MLP neurons of a small language model. Each row is named by its layer, matrix (gate and up: input weights; down: output weights) and neuron, and shows model dimensions 176-271. Each number is 128 + 24 x the weight over its row's rms, rounded and kept within 0 to 255. Numbers have three digits each. A neuron's up and down rows have the sign that makes its largest values positive.
After each neuron's rows, "fires on" lists the tokens most often at its 100 highest values on Wikipedia text that the model never trained on. A number after a token or word is its count.

L7.gate790:108158118151105166109143136113129115131114123104123130144094139117120143154155109076131118161165131090127118099174131120122098113143124121106112145123102123139171117151126129145195166155103116132167134123153152141105120141157101113110121153118163160109152122145131112140106119154124088138
L7.up790:118145109120149101120144159153152160109139144089126129103155147133121103147111144096138152112121158122151137126105145145135129148089131097142109115134141148152113152186107133153122128120141114122134120088147144138132138131141142163128150136138114115137152098138130123172128120119127123124
L7.down790:153125133081138112165128102150067109144135148121143117113142077168117124127176108142134112107130122126105102133148114132121163114142144125139114145137100149127191096115144155133117136123074135149093115146131142154134158125109163109144114107117138117142113165099129101143112167110122170100
fires on: " and" 78, " of" 11

L6.gate973:186136114131156123122142104137121135152132160156162158103111121127111051141137096131090107131164135124098128113126079127124098154161105114113095103132099122173122100135162114136103131078135151177170138159074120127099106143110140093097105117150149088123119161156122142172156091157102181118
L6.up973:129138109138144138131151102149149142144127150151158157130094086142117079156121102145086121094147151136138122097115106096166114170102134135099079114127139138122117109128177157109110072137160127182158152142085104114132103130137159109095149117171120116160122155165116155178139106149076194127
L6.down973:141150127124130103129124133143133138129087096120091128139125127136122125119117133136153142080128105112121150104158127097168139114112120154135085085113132118125085119111148104139150125162143116129115138100111127090146108095192182141154107063115098120138151147117113161132119114124112163123
fires on: " |" 93

L7.gate1022:172124150096136138157106143128143174137135124116115149149190111102099121142118181123092112109092114156119133152122132113125107122122130085147102111191146122130164141088152138140101153128163204112123152070129113102130140145117099147156112112161140129159058149121088091146111140123141128087
L7.up1022:203169125171150166139111123132118180120108113108138133145084110144150123157143119154107102137137082158120102122092138122154129118037131128172090128124144088145172127126108177142142112092117157129108129088143114134160099128163139116140164130094101126106140133120116094132107154099169124155
L7.down1022:112126112111146117135121132119123123081120136141105108129104134140092148097101146100123151135099155090119135084119111112118109114147137130119133150107131119091127146096128116127095143172160124146125094132151116154122127108100156109092147169120136120131141109123137126099152163158106097099
fires on: " He" 18, " and" 16, " to" 11, " with" 7, " Party" 4

L6.gate704:160123130103139102147139093169108113107106125124178180163126163130120118140143146133068130102129111140094160150141116151128118104122137133095120132108165150122153130105136161144102107090154133130154106146067140152115155141114136118142138122124130104163088110112103148128122109158141135093
L6.up704:123116143165117126130131159160106081111107156139171138180166142128121093130124115104121149156092147123114159185083137130146116080160078168115105105158118121121090133115127117111124147139134127111124102155123138083133155128107123140134168112131109123173102105145121114103150154108155109132
L6.down704:073099107109126131159174108158083084125103151105176128098115121121159138145134148114115119136166103113096120104143124095161137117144083178123129102127166132105153126119124077107150097096153122138131132141106154165121161100171156149161139136154077130113116126128150100120126066136104113140
fires on: " of" 40, " on" 13, " in" 8, " to" 7, "re" 6, " for" 5

L7.gate333:125143130133082150134120131145143121158153128095140120117136129145118134173134169133142093112131110115121157131118089123112112105122112162111154135072109082097100101113156093121126102103141144133146143147173128133112119152100120095062150096165116147135130113113125171127139131127109120122
L7.up333:114109097112097147140085101142158145138173140140121138099146134154112130120095147121099136125158114112107121085142145097116148113120121156094137136156124143100053111099109140147153107094144130139171096141130139136162130123150105135116112141116151173140121109101131136135188096159121151155
L7.down333:153148134107108139129126133135142134151164156133170140138134117136114117140165068150159103099130139156143167138143108117117104129131119145096097159088121163111103158121143131150141114101161160115161106117106122117108156179151099118120126122160095172133145140139117146113194122171092142122
fires on: " |" 66, ";" 11, "|" 8

L9.gate1179:103122157115103096155118177106165096116161096177134145152125137167165117147125161148145115138129126095099136128123116116146112113161157127126154138118120159115121127112127104151130102155106115143132161120111151160100144134141100170136106168099095142129148071136138113180098119123133120173
L9.up1179:146111122135129098122126131121133154114115139160121099151111169111136114103098163118125154163112166109161163125098128140123123127126154117126137100098178093158133103106117078138139137101177112139106162089093130123113190118123149167104168106132130148128090113154144079154125145103127115145
L9.down1179:138140123162171160106103110108125106119155131132091112167136104116084138124166149113071139105116107126098119087149177142150145154113113147154142126092134184146130150151121157114143112064135104134171127131114118115099095104111148094105113096152136121120130103120085132138152140122119162112
fires on: "\n" 41, " married" 5, " when" 4

L6.gate748:111118115126129104153113133118124083123170098097149113122115138123129151147127162125095152064193113105131093133084158112159118127126149092132115163122145140123113145151126106120084138125144130123072097121124126143103124137122124125146163139117124132149118120101106119108163133121106136151
L6.up748:142149103101109126133125111112159159082138148148103093089100114129171092124127124136111126063124115115080104116132129131132175132095066140130109170135117106094116144104139118111140136137132093136179132141165144128099132114154130129143149155146141104127144146119141130163094141137142138121
L6.down748:177105109125157151141167122113153116166149104156136128124125122093144104133119139133103127106132111086124126107123129146142137166107135152121120131157135138136095120141147140136103150122166124069100102120112117112112142098115085201132106154157118151131085097114112120100135113141156036129
fires on: " of" 32, " in" 13, " to" 13, " for" 11, " by" 11, " is" 6

L6.gate26:069129141139113153107104114141179111102098108133151130171142158157174142119109076139140158132096136125106156121107125124077133124112150123121130119101162128115172125144138097124150096129110114134134130182146112176127113108163139152147103106158168129174144105109131101135159155119105137100
L6.up26:087158113104154102102134127132142132120158084128126141135152164157129141114130102147125156123102147079088131141099164130152134096133170102109179102115165106152124088090123146151127118158129105146115141134156100179142143083129122161137125110145126140165130165102155122116148145121130138091
L6.down26:130151165083150126138165145139104128082147181083098158135114118128091161162121138147135152126094157124171104149156165127169112151132081140160115135164128121120128146143093123158106109134143156142151125142148105131161147097120091130095147112115155117129126147149108114126117138096106140150
fires on: " at" 24, " to" 14, "2" 7, "1" 7, " from" 6, " of" 5

L6.gate1132:154080106123130106119140076125208116119130090093137108114120115136117092177142148088103113102195105131112120113125158147139176112130120122104107115087133124097145132138129108100115141134109108152150155108099163112119139145134155104096128097141061139102160122119129147170087149119084144138
L6.up1132:120115163113108126107162175116132159122097165111122088166148140130081114197160152163164147150109119128121158123112125077121098113131154091124109172087127126153124117160171132101128146112174164117133148142142159173130163106141109115104125128163138123111138159132143140124123112118129146155
L6.down1132:110091117160125124119160114121108153182155161162128079159085152096137103071073178131118123116145134122154120139139146160131121146110098144148125147142180134116138119127101135073102106119142120093145116147145133118087064113111126109160154149143126154160113106119127125081146128140134132113
fires on: " on" 19, "X" 15, ")" 10, "5" 9, " by" 6, " |" 5

L9.gate109:157149129102138127157138139164183136113101101130166154089102107115102119089134097134132124148123117125116123149154106142121095131118139115119101137125147088136151163108133109158145087112161127106097103094143156143164125148147138135088151101134102107129079145175158117109148148096122140118
L9.up109:128206118098112103149135114117172157097130170143099141104132133105142064153136135112163162119104150145100131143137111156094090145131151114161103155143123150173127165118122094146163152074142141124123104134129153105126140097136125112174154097095122129124097138107139129129077159170133114175
L9.down109:179122130090138148157142185146141133110159085129127133159123075135076149097117117141122133132141118131123160170164126145122135130135096158142118127150148126110122097089175125099100143139124183083136139154100140123114138147100121120124141146130151115137128134149138165084123146148085111107
fires on: " to" 49, " |" 16, " Bur" 7, "ol" 4, "\n" 4

L7.gate1081:072153140117108146102130136124173123116106125147125113142117136113158125153093162127151111123152118138108155116134137138142144155145103129047106114101110124126091133169147087126114124130161118161144090132103177115142141107148121125105142117144099137085132098110106148182142142166096099137
L7.up1081:104158120170141122107138092142141114118159140095164130127133121121168130151122164157128134052124132133107173129140153110147120124152089117073131133124130134124063107161137106188111113126174102108169112133137144126165150099153128088157138097123155135080115104174092144162143097083139118139
L7.down1081:153105131157139101109141104126125155107099140145080141083123115125119105111142106145141157121110132100157115096116130136083119118105192155149125154107129142152134130157121139096120106104164169133124142148107080141095126135090153099149170162143100149122120141094103150110126118090143111118
fires on: " |" 34, " that" 12, "iet" 4

L9.gate688:159120171130098166153145154115170171170119109109123137159108124108173149113130136112119150131134172102128155135127102145107139120158121148111129126158119099136134134130094167166141165110122124135134125117108112119127130115158138123112150162096157108133138125137139120110117144178150120118
L9.up688:116115136122139144098144122142160154128131132084124091109159174170113139159153145102157144130140144125142096157141131172128133118167144172091127142131162119128112111142118136155130106097170103158119092158108122157145107109115150148102150141112128177111144162152141113142135137115108132153
L9.down688:146132102111153114118099149168100084116107140133109131118144080130124130136107114108101103134133106142133134145138122110146096132135159112125120124109111117173108091143156156109169122131145143093159111088133129139140120141155132074144123116140111131073119107156113157093173166137119105136
fires on: " then" 18, " and" 11, " later" 9, " mid" 7, " or" 5

L6.gate416:134081076084137126130123153137076141106154180102136121113084128150141118120093122127110107121085118141126122157105098121137143103163132155173132072143123157115105086108137081097093101136134101147111108153139125104096125102076129154144109152147160134148141111138095099120145133112125140118
L6.up416:133078126090132190089119131078108108135092165147110137121154149134142160108126123162141090119151109188116117171160098099164137095137138126115097138129142101124146134152113131154143125111113146124119161117189124102153151106107115182109173129178125104151118133137129137095132123084135125114
L6.down416:156151084143144140100174166115074118155114148114128172121097158189114108132122100172164084147141139177138145147144130111114129126078143168135141105132112079116106183121123113089097124117164137140118172116138113123106100173143135161111136167160130063116130117132120139090116105151146126138
fires on: " and" 54, " to" 14, " |" 11, ";" 6

L6.gate1670:156154122158122131128109121115107137149133087179141141096076160127157096096137135109137145140150144139100069099116150072117110123091131127156140114137139099126135154134130097134158117123144104146152123143054175162141096126127175098120102164100155088142122109152159143126120146108139165153
L6.up1670:188128147139109110112139106148128062120112116170137153155126084113125146165112156108127140142186161126116145136108169141097140129104074087088119087138106141092133101132108146129130089119168127134153142126120116101114135105131144133119106140131094126097096178120167151125096163115107166125
L6.down1670:154118110100152154146114129150112096112103161151122150112093117148090139121136124120124106064120126121158159121125104135145178152095111126100112131110114116120128132153094092100086108141086112141090125123146110111128129120156135143119138125131130159141145114125098133167146137136121114111
fires on: " |" 74, ":" 4

L7.gate1461:078145121159129103138139137168165112135103115119142166089075092166115127114102113108153167085139103133138136124138102158107126178125116132139073161116131171121181137130110110149108098098096173173164122110098105154160089125148167115078141146140121113138147143147159107148179093143147113094
L7.up1461:114161119131141111122117135138134122172154165104127124109133147118124108099103119129131117122131169178138115122118127154131124150133089108128100170131104150136136148200111117137123150117143142122116126111131138139142141133122099131149122197139090161088140130128127164143136144103098066143
L7.down1461:131167131130126124126118125131170125082124166135153152150108101093100143118150138133172183130108136129089103115114105133097137120129174123159133062129131151127148162102164147110150113131107118139119139127091096104141157105145124143089130111161108139136134124121161101151092135138128106122
fires on: " to" 47, " of" 8, " not" 6, " under" 5

L6.gate950:100112100136132133086140144139110110134114091127149129149094141105141131129142167143097144094145135085093107137127150144115120113125141147139127119094138117096141113122114165129121117155148105107115129153172112096131098146152113158143157092101141106157123121131136111115121149179111138092
L6.up950:105134142099114141105133102141136112118076107171140120083110111126144148107114131090155132124144140115077137125161131144097154115113107089107127138107130129134125122167098169120150112092096146126128103117149131148083128094074128142121132108157140134147118097113097134176128099135129115098
L6.down950:123109158141157114143158137111156120089123117097115130142086134153124134125131105138121183150088140133189089144068139095139131141123149120179138131163111146150117105113161121139100087109158110116108129168119169114101095135155152146157115123168094089128110118126085158137112101151142158138
fires on: " of" 24, " at" 12, " to" 11, " near" 4, " |" 4

L6.gate575:150162112141134134104096172154105149149142125160103121142131110112119125113134126121184098162138165073116120154134111124125094093115128139080080173145122109115102110109115144156129079161142119154129154132155093162121139157113145130099122145137119114123127089107144144124148183126151157124
L6.up575:115137112098135128117122118124112146143114163120076133148090110116116158118176138103103094192132161096191141110148138137123125119129122092156106130149122141129127172119095152183129078150147151159112135143117108149144122138114128150106097149079126128108129100094110148149135153131135157177
L6.down575:090108139091117122151108113137106150137123144114128158132086170110161123160148127127109114137161121175151134140134166151128127142128079100121164110106117160149114134120111129127119117082109135178099092135182122086105103111103123147162111108143160142147097116129104147117131152137128142148
fires on: "|" 57, " |" 15, "\n" 8, "ères" 6

L9.gate325:147125127085120109115125164169153096164129121106130114161140149136130142154114133127140156103101094130147119108143147146122124131120115114105103120135151131113124137134137127126115131128136133096149091136179085129154132117111114169088137198103110158164140108117131151129127142141112107146
L9.up325:145116109171124108161146081105142158141109195130115109092143070154156127125193117122134157122094118129147117145096171133122127135127116120157109147137093110136151138144123140108124137129114140126127061142141121108141154160125134151091168183149144116163167124127127125165133124107108100091
L9.down325:115141124091112101100117126140166112123133116118109147160114146087144110134102125150155084122136131084159168152146095132126136109124147107138132144077125100133126158081119118106147138112130106172173146168115084133138120062140121099135095101106117124110077148086147162116158122129118124152
fires on: " of" 54, " for" 8, " at" 8, " to" 6, " with" 6, " and" 4

L7.gate1648:162121138176085126143175140089131155143112139131150109116066111153128130097140178135113161123127100060133104140110168168141146093114153141136112100126109145113118114121146126126149122100113125142129141072165094100114115151156173154152155129087174114165105102110146112114105128164163139117
L7.up1648:140143134157125147107140115122165111145157120163127095151169136116131150159118158156108162131130081137110128165143118130109191171130115135128132121121188081156122092095112100171100149131141143114121132113106120124139127122069138137149140110150160114130124129135149149126120122145093119104
L7.down1648:093164098159120101155100126102137129120148091143167126169095139154144112118166155159098136142102138086131138119126130123140079089124164132134155089130067157128157138112142109106103139135126105137111163098123079121109122094103151157137132151109132057139156112141140115141119127137118119099
fires on: " with" 33, " to" 12, " than" 8, " from" 7, " of" 7, " as" 5

L7.gate922:147158162162097101123142158102138128119130150141142112116146126170163141141155125108133127112134122125100109154101137154123158107092154124135134168163146142089134123119111132102125186118122169141192169140167084133092152151107130127108133075133110113121120130103126151135113141164128133132
L7.up922:137106113165134123095138131168121169094140134092138118121139081137158122144164135122147098139133146153152129126103189170159098148120098138165067144127120101078145133121114172125154110119151174159099095120143147113100138148160125125172139113121114115113121157078140129141084118127109121102
L7.down922:163138124058149137155100128107097113153123146156136138151084113123092124153094124134163136138124140102123130125170101117135096155146140135083163093089135099137143175131153105146090153124075077145143142138130128153163119105104162127123130148167134144150117132142095159135141146106160125129
fires on: " is" 14, " with" 11, " was" 9, " are" 8, " to" 8, " =" 8

L6.gate117:112127149139148085164124117096155127160118102126150117121164106100127134108119154136133136098095138142150096098113144132130131135168128124165182144151142126139088166137137149103132143127129141175118102125142127109178112122128125144141118115151151148115156158125119111187085093151149106096
L6.up117:140144141155134107116103137100140088125096136155183153142123167146133104146084093186128131108149104087132147130171098133170127123160085107167191097095106124134110182137126111133167096146115172090155113120141143123121109174114127118110117139130156126104132166115127134138133135127112154132
L6.down117:120120127140135100135115144092124133153149076094126126122123109088126110146129125153127175142123148156132132060145099134145128117102114108116107176113122158098141138095147110174131129124138106166086126119151104132156124092099144109165155099095139066146150093100132112127169066154143122141
fires on: " |" 30, "'" 10, "ed" 7, ":" 5, " (with" 4

L6.gate1432:143115168124141080139079133127126096135157130108128133124132118089125124105098140168159108158164134159116119147137140114124109122108130100104096138154176129106104139156118114168119139136131156166126110138097142104136180107146117093147136129144124150141153147106134095140136125182188135128
L6.up1432:161104125143116137129058146117077162145117150156142089163145117137138103099135135140140148130144131113144170143093065130091119105145142159141129098084128149107146080111134133136116108133141157170156120096113132135107149123111139135163190142146139140104108126166158109189142120140133100166
L6.down1432:150142163116124103169062150104098162150130111115133128126116132152123106118101142158131153184123136110162134184137125194139121098180139082110155084127133113143108116123136122141155094101151147142109081109104144150103132096108121126150124136155154132135105143119131092115149132112109110146
fires on: "-" 62, "\n" 8, " to" 8

L9.gate1450:099135145117144122081086124130172102152115118110133139143144105112137113113115141102161167115107064148108123119122138112105153115093134137123128100118111114097138092133166105104122124118109142134122152131143148117106154117124139164113145142149129143132173118143162098079141144083142125140
L9.up1450:091149106127142112088116106120126165115091123137162127116140094102151139147153128125144126149142110132149141138122145146159177134135153143130134120095124133115133126135139104165132100118110114145139117129102150155127154121144089125120166183141069142161131119085138136135155131137152129107
L9.down1450:134142149137142124084116066117103153080129147162062185132112168125108100133105117139133133108144117097136126143142161132144129127145141102120093129130160098087136165087121121131110127147104127125088126108088136175138106081104100098145146106057125167162091159118096136094146142135119137154
fires on: " by" 21, " of" 13, " to" 9, " from" 8, " against" 5, " the" 5

L9.gate772:150185077168114102111130120149137092149137128105117105128141149138112106115166100130144150176130153105104140156116086162101120151148095103065141092140161123149142130104108115168148131128149111111188119125110101147104133131143151117108148123139141116122181122116123103101147125108108117110
L9.up772:137118114155143129151115113138123137103159088133143063126157103175105133150147117119161143126155129124092098154078134125137105160056169109085107116127125120129156096130136128126111133129125104102147118122124123201132134134141149109110157064122150127137104148099077137086133109129134137098
L9.down772:145121119083117147132115098137122144125161072138140180108137127151143111113122136131113110098123135096147111116091103137126171136111132136103131120089083118148129146116144111121129141148128099100133162122113131177152191173149111172162128133129143123126111116110123092145134122136128085100
fires on: " |" 41, "|" 12, "6)." 6, "1." 5

L6.gate702:147130144147133156141131151132135141141128166132118157130162092153095126135108092122112103141134147102098175072135115081156142137147129132107132119168154129149117132143163151141113170144148157135133089122124114110112189137143119147103110168189132121128102126161126106133131141126152131137
L6.up702:132149117138118177110106128149116124096118166142124106165125146105118173114094120135126111141139148128146138147161136169088081116150108132133142087093113137105101126132137112148115084098134169125153107087133120115106172130110142151119119101199144132136168108171136187124120111134116126150
L6.down702:144156115139116153150128164147174131130138133161150176139123167118107122139115090067161127119141110140169141153090128162144060116144112161137093100129130128103182177132101117087094148137157173127128118146150082086079144188160131033160130139153133098136100155128105159126139092159117136139
fires on: " |" 38, "\n" 30, "|" 29

L6.gate1014:136164118114102100137138137081152164162119051144116146131087105130155104075139104146188130133179129103068106116118099121074135131166136151125118117112100149140140138126128130134069135154137098151116184122147142163172120135100146121134114104142121142107130119137119129162089163139118113099
L6.up1014:092122159100121130173157146120129120124099171104128115158098170147112100143104147126129126101149111107118140129120106149106131136103144074137107139128148119105107145073104099095145109102161106150105140136125115129148135122127137108131138128122165122070141121125123156143113136097160144132
L6.down1014:128134165121087161162106124142115177114138118125153159170130129174149144093139095152125143131154126117131131094127121100121106094144137124115146134118111078161116188144101129185138111105151126117134136125121137179085099138140102174112194114133095175137111132148128108106124147159151107145
fires on: " and" 14, " in" 14, "," 9, "or" 8, " when" 5, " there" 4

L6.gate1279:150129068157109149160155127131154077139105133097138169150134118129112098157121079141117111141115110127125136114125054147124081101128153107120139135145135136118123107090122112124135143126104119137146120131140108134138097139107156160118085183156133107097132160133137158099143137145139131158
L6.up1279:161121107137141169131123133104126174136131116152078142100125125097133107100146122082132121143128122141099053143125132165143111138108162098082150147184121124108112162116111125121162153130146106089130128154157179126192098134132171135112164146116132113160133141077146145112111132128119158153
L6.down1279:126109121112135121113154122156120103130129134141106140112121133111123097137138130072131117105111136151092109138120075129125142155129173152131126125152124142104094136139115143157071165164094191130142114177109138093108114129135107107154116149102108067141059148132166126089128112110114130074
fires on: " |" 68, "\n" 14, "-" 6

L7.gate378:103145082137163149093106097148099142113136157115099129139124092101151084156093117138101097157120148082125144153131104111184145161143153126090130178137100133171136118122107133140106145099160121118159124149120154131102160147097152122120116134176135160144120140059163150136109149146123179093
L7.up378:110114114173098145121091092122128124169119120181112128124084110124136105133126132155104141132175133133116097159126132167143127206154099127118133088114170117138098139139114121133134078087134113154097129135124127105158120104152109163149091148152123159128069148176092164141107097095138111138
L7.down378:088107064148140153115138128116154132150136163141108147168100102085121068145132119155143088116158119103131124115142142088079131141107106109130144150096123154118085162105150149116174132112146168151097155142125162103092123120110156118135150155145159098154162187068144133114136159125104125153
fires on: "\n" 90

L6.gate1562:197164126145123112151153125129134127178153098121172149160145110141141098165123137114097145131153136129137105126137146143103146136113107088116162123115119084132108096078149131088141126099136183162095138129136098110123129119096177118088122130141117174105085159142110165130111131103119125132
L6.up1562:162119122113127105114135118147129155125156090098173140133125168163148154150134157132125098143146132094142085137146128163099168135065111096086125101193143106104124100114149114120092149096156119166086164129131106136135119131148145099136151140191134146102095144113098190163120115121108127133
L6.down1562:130129106130130127110099119155179134114107122102127084125086148134144162133159151106120081100117142104077131151128115113145121147124157141115120086150147128143111114147112125180120152141137051139126132120106145150112086138133072132186137119138127146119175095118121114135123088127141145174
fires on: " |" 42, "-" 13, ".\"" 6, " (Columb" 4

L9.gate101:118092108129151096120145133092080139118149136158120123064126152136146108149105115151118142113112097114156131169115146127155156077119154140119130129149151132135088106080126121144131130145141108115119132120071120125130129163134132105120162132134162116152113099114133119114154123100149127137
L9.up101:131107127154110174143107135120092107146112129165154102103122139107173083126148117113123146110123139115137160137129154099127163144112098158139115113151157124085088118155113109118083186159122162140177125119124129131157146096092139126124178124117137161167125165149155137108143145131156137135
L9.down101:102140152111163086146126122120131112094115107136091130120111158128139132166108148112110138171136088094139158101099118148115164112119128117143098119128160138146143126071143108128153141126141132127092132116145115101098130132114089128135118097118103092205095115085131139090155126091125142137
fires on: " of" 14, " to" 14, " –" 12, " |" 11, " -" 9, " with" 6

L9.gate1392:096138083122131121133148090125131108144098138125115091128162184108099137149120164122114122083133119104124177157143152086085114139119157132144163138120115111123162113115122157165135143126126097115162145116125150084106119172125102116109129147079119098175131117111147155092142121148088136132
L9.up1392:130095148105143132129161117101170117126108116145142122134110087129183134134164115120118144129114124121106118158101141134161146154134081126163133117163109138119177114110147099147087147136144093117126119098088134114096150119130139150145143117133125126154092131182163117169141140158141120087
L9.down1392:052143127158141104128110141136140166110093127105139072133154140128114103145131133115105089121175129088158141149120120104141135140125140134088163160113105115089153133133120149137096156139178093120131180098122133113110106128128134138126095109150130157153158151117113128110126128153140151123
fires on: " on" 14, ":" 14, " by" 11, " series)" 7, " (TV" 6, ")" 5

L9.gate1174:132102156153157120137112137133105097115145153128129106154167119143100128143107142132102103169087145105136155149129139138131109135127137112130129123134126142106120130173109118088129126161123080160158156131127130147126116096123119116076129117159123114126128114180136097120107190107142176099
L9.up1174:117129125157177109157170144112133156126122151113139103164111129143149131119133138128138142133113154133154117149126123136110120168102115109101169124130102133153099133109093084194152115103142143134130096106163102131110113091130104161095149141128101135102116141139135108179152118102134147124
L9.down1174:119132100095135125136117127143097093142145132144091153140127149129124177146126121099136107103107127136100158105131076116102120106140134140115161142138116097141126150095129165070101137112125121170162164143127135123117128152100144139121144153133100112166073127090106127141110116102094157125
fires on: "\n" 39, " from" 9, " to" 8, " |" 7

L9.gate1453:130143115148178143091124088176108098162145102153094139121151163129121122091131100085159138151116140085131115111115132121126151127170126124110144075151129128133138112115103140157147160106101134137161158201101140148132138150098128128095147145154120117098168148118123130154110122129118124141
L9.up1453:124147178126139119139137134118118121152147133138107116135134122125095107102112086128091108118086156141111124101123155134167168143090137095107105099109093156107157110104152133098086113142126158089102142109175127114134094113134116153134100102152143151123157111149153108127129130114124143116
L9.down1453:153134129134086140128176112133140093163107157143117070152138127134158121112113194176106142151155129143149133130120119105107149151134179128122104137125123131145085174136142096159126124132130144139097150079139104157151115114116114196121094131147128137101137142141115098118112144145129103167
fires on: " |" 55, " the" 8, "|" 5, " D" 4, " Network" 4

L7.gate1048:137178103154118085127137116110150120142116097141128143162109129172135119133108092116153145125135081122105082104086164083098147133177120128110112115144099098122136110142104135109150156106108122146145152138116089130146098129095158136094115163137149144141092125108140112156076127127168153119
L7.up1048:078074103133127112127181114124134141134112116123136129096129115104114111137154111128081129104152101101096142114120121113178126108111125147063125138123103123127110127093110123150126108129109103160104176170080151134116090105152175133150130129149161138126130147123169153150164110121131136125
L7.down1048:122139150223155129133193116123108142124130153132146113122087103114097101112123142135127122099130139172066096155142131119139215136126124080113126125166116107140106103135162110102115111116141134141104134160179136110111138140127126125151151123137117134139125118157134099104157131149085150144
fires on: " |" 78

L7.gate219:186162109089103152153119097161116137136147107118099135147117122074127147123118178137135101115116145128141115163077181136123150103132121126199140140128126123141165144164092140145089098128116154096102153140161131170101146170163109117134162171147114149117145170142115109135157178167106084103
L7.up219:121102125093124093088142112130119092141150124110142133151170101127159111119107153119123110099137123115120092104128144111113190160145109168125118169121131138112113097115131086124165172125149108166138133179120124151106129178111115101168178153082127133125088096094126102154076117126125101138
L7.down219:076123138091124134147116107144107142159125105153103120123159121114143104166135147144154140090091107137132105143156172092105118133160088180149152085093148148137102117138169151135139112114135128078161136094089149118121141136139142116092115162162115127154153146146118093104156207148133122086
fires on: " to" 31, " for" 26, " as" 7, " |" 6, "ili" 4

L9.gate1027:152146123134108112151134091118143119159151135113132190120138131152164076166118108144155133141146156117111120139113090173123172156124139144099143134160120105129087127124173125078096136096149160144101151115157139178141125125206135069083105135160123092101144121133106125122102132117124121157
L9.up1027:136099148168105102168142132122156116127116106152115115108127084103119128128114126105106125133139075078143160143119147154149127116161154134106108103132154099138113143099136132107105129129138119171147124096129104089145130142111109157116179129153116121135100157150117146132153133165136143124
L9.down1027:127134137121133163111070091110121114134132129116167104107153147134171140099140116092092121118146131155124156133111127117113138100159088135110162149134066148167135135161128123168126140137115161157132134145150131139107123139131129105120096119141096099128103125123111124135129177128134173138
fires on: " |" 45, "\n" 32, " –" 7

L6.gate1502:158149132083147123084103071132128172124113177137091102077186094099134097129108123144117064095101121144111118097157162099108125122146131152151111199101129098142148180124151133106081169164150136166125153117182197129112069155150148141160153153065103129163155139126119134128151105112160123131
L6.up1502:076107103140173144140102108121115148088098129134099098098107118086147139101126103068165123105094092134108093158128134119138109120127145126119174168120144102120130104065131138123131103108076080132131176138128116094133142128151164087095097126138148135147083171165141107146093142152122162112
L6.down1502:112150149139095168068115152107146148131104136147144122099137132087136148167137131129124094107151107128098154137151147112089111124135090129107151168161128097125118155112148124143120142140147131176124134130117156092109137128135124122185104129115122163117132151125120134073155107173114157115
fires on: " by" 26, " on" 23, " ISBN" 13, " Label:" 9, "\n" 5, " for" 4

L9.gate659:081175091126099126135178136141169147100133138155093116101150151113145123125161112067125112155114153111121125123129122129136105102147142126154127153157119076117152099119120131171150093140144152157120154147134141107112148117151144141079133180135146086162158122122127139096153117106123085081
L9.up659:113126090135131090146109119129084136134156105145138132096158178120132169117157141126173106133164095138107146149105093133143108104135187112107137137126097108080136152176125077148074103132088166145130135133117113089151087146128126096087115126158117118130134092145095142105125098080141086135
L9.down659:114200157113145132114172106139093106133145138147100101121131140079150086147159132129157155140107123146135116094142128137135114153145089160127166109146139117130119122126143127159113110097114106102148119139098138162167167125184117114138132106125136108089133097131106141124129135154142127108
fires on: " 0" 23, " -" 19, " –" 12, " 0.0" 9, " 0." 7, " £" 6

L7.gate1299:153165143137122156119161171164145146136092124117151134124121155149099096092133133123109177113153161119114111126128129109097108119184076136135135135087103110103136142150122123158147140111092126125127146104164145113131145125144141100123129166147158124117131102101138124128083124137124105147
L7.up1299:154122156138124096100134112116135152149077143128090148095190100177093102097112109102115171162146150122133134169113098132115116167129180102116117140147133122111085126161103111148135115118127123136131124153143134124168137143094148114097159138147151162109130116087133088161114162141154104141
L7.down1299:136107137147144110119124135154142167133133046137115093136134131111120138130107144104117166179182108185117121171113128069106114141190077111109154129112122129146120145134143109130128164179136129056103098136170175109145093124139137149095118132107140111182166095126136116116111129090104137128
fires on: " with" 44, " have" 19, " had" 7, " of" 5, " lack" 4

L7.gate1039:127088165113114092141138134153148158153107090123120119134088173101151164127095154149104114155086156123138174148123118155141141080156089149104134138107084087098121084128155123145115125164154140140148101150141178114123154121156124145133186133151132132148121156128138078189164163110170116091
L7.up1039:135105087166064105124143134169142114148110097106160125141153131117111163133129159120132148110107058100126132129118126134125114143170126090131145103157107120160088088125164093173138112116130100149153131108124100114141091142150130103124090150149123151163144111091141156140145116109112148107
L7.down1039:150147127115117147107106141148111156145110130130140165104058117122136131154125116114107128155122117149175126101128150148120167110125103145115148168138126145161094176129125103153116139152139147141097169144110129182151120071109143123129184164105114105130140159148133123160124163146144106158
fires on: " that" 45, " which" 10, " season" 8, " September" 5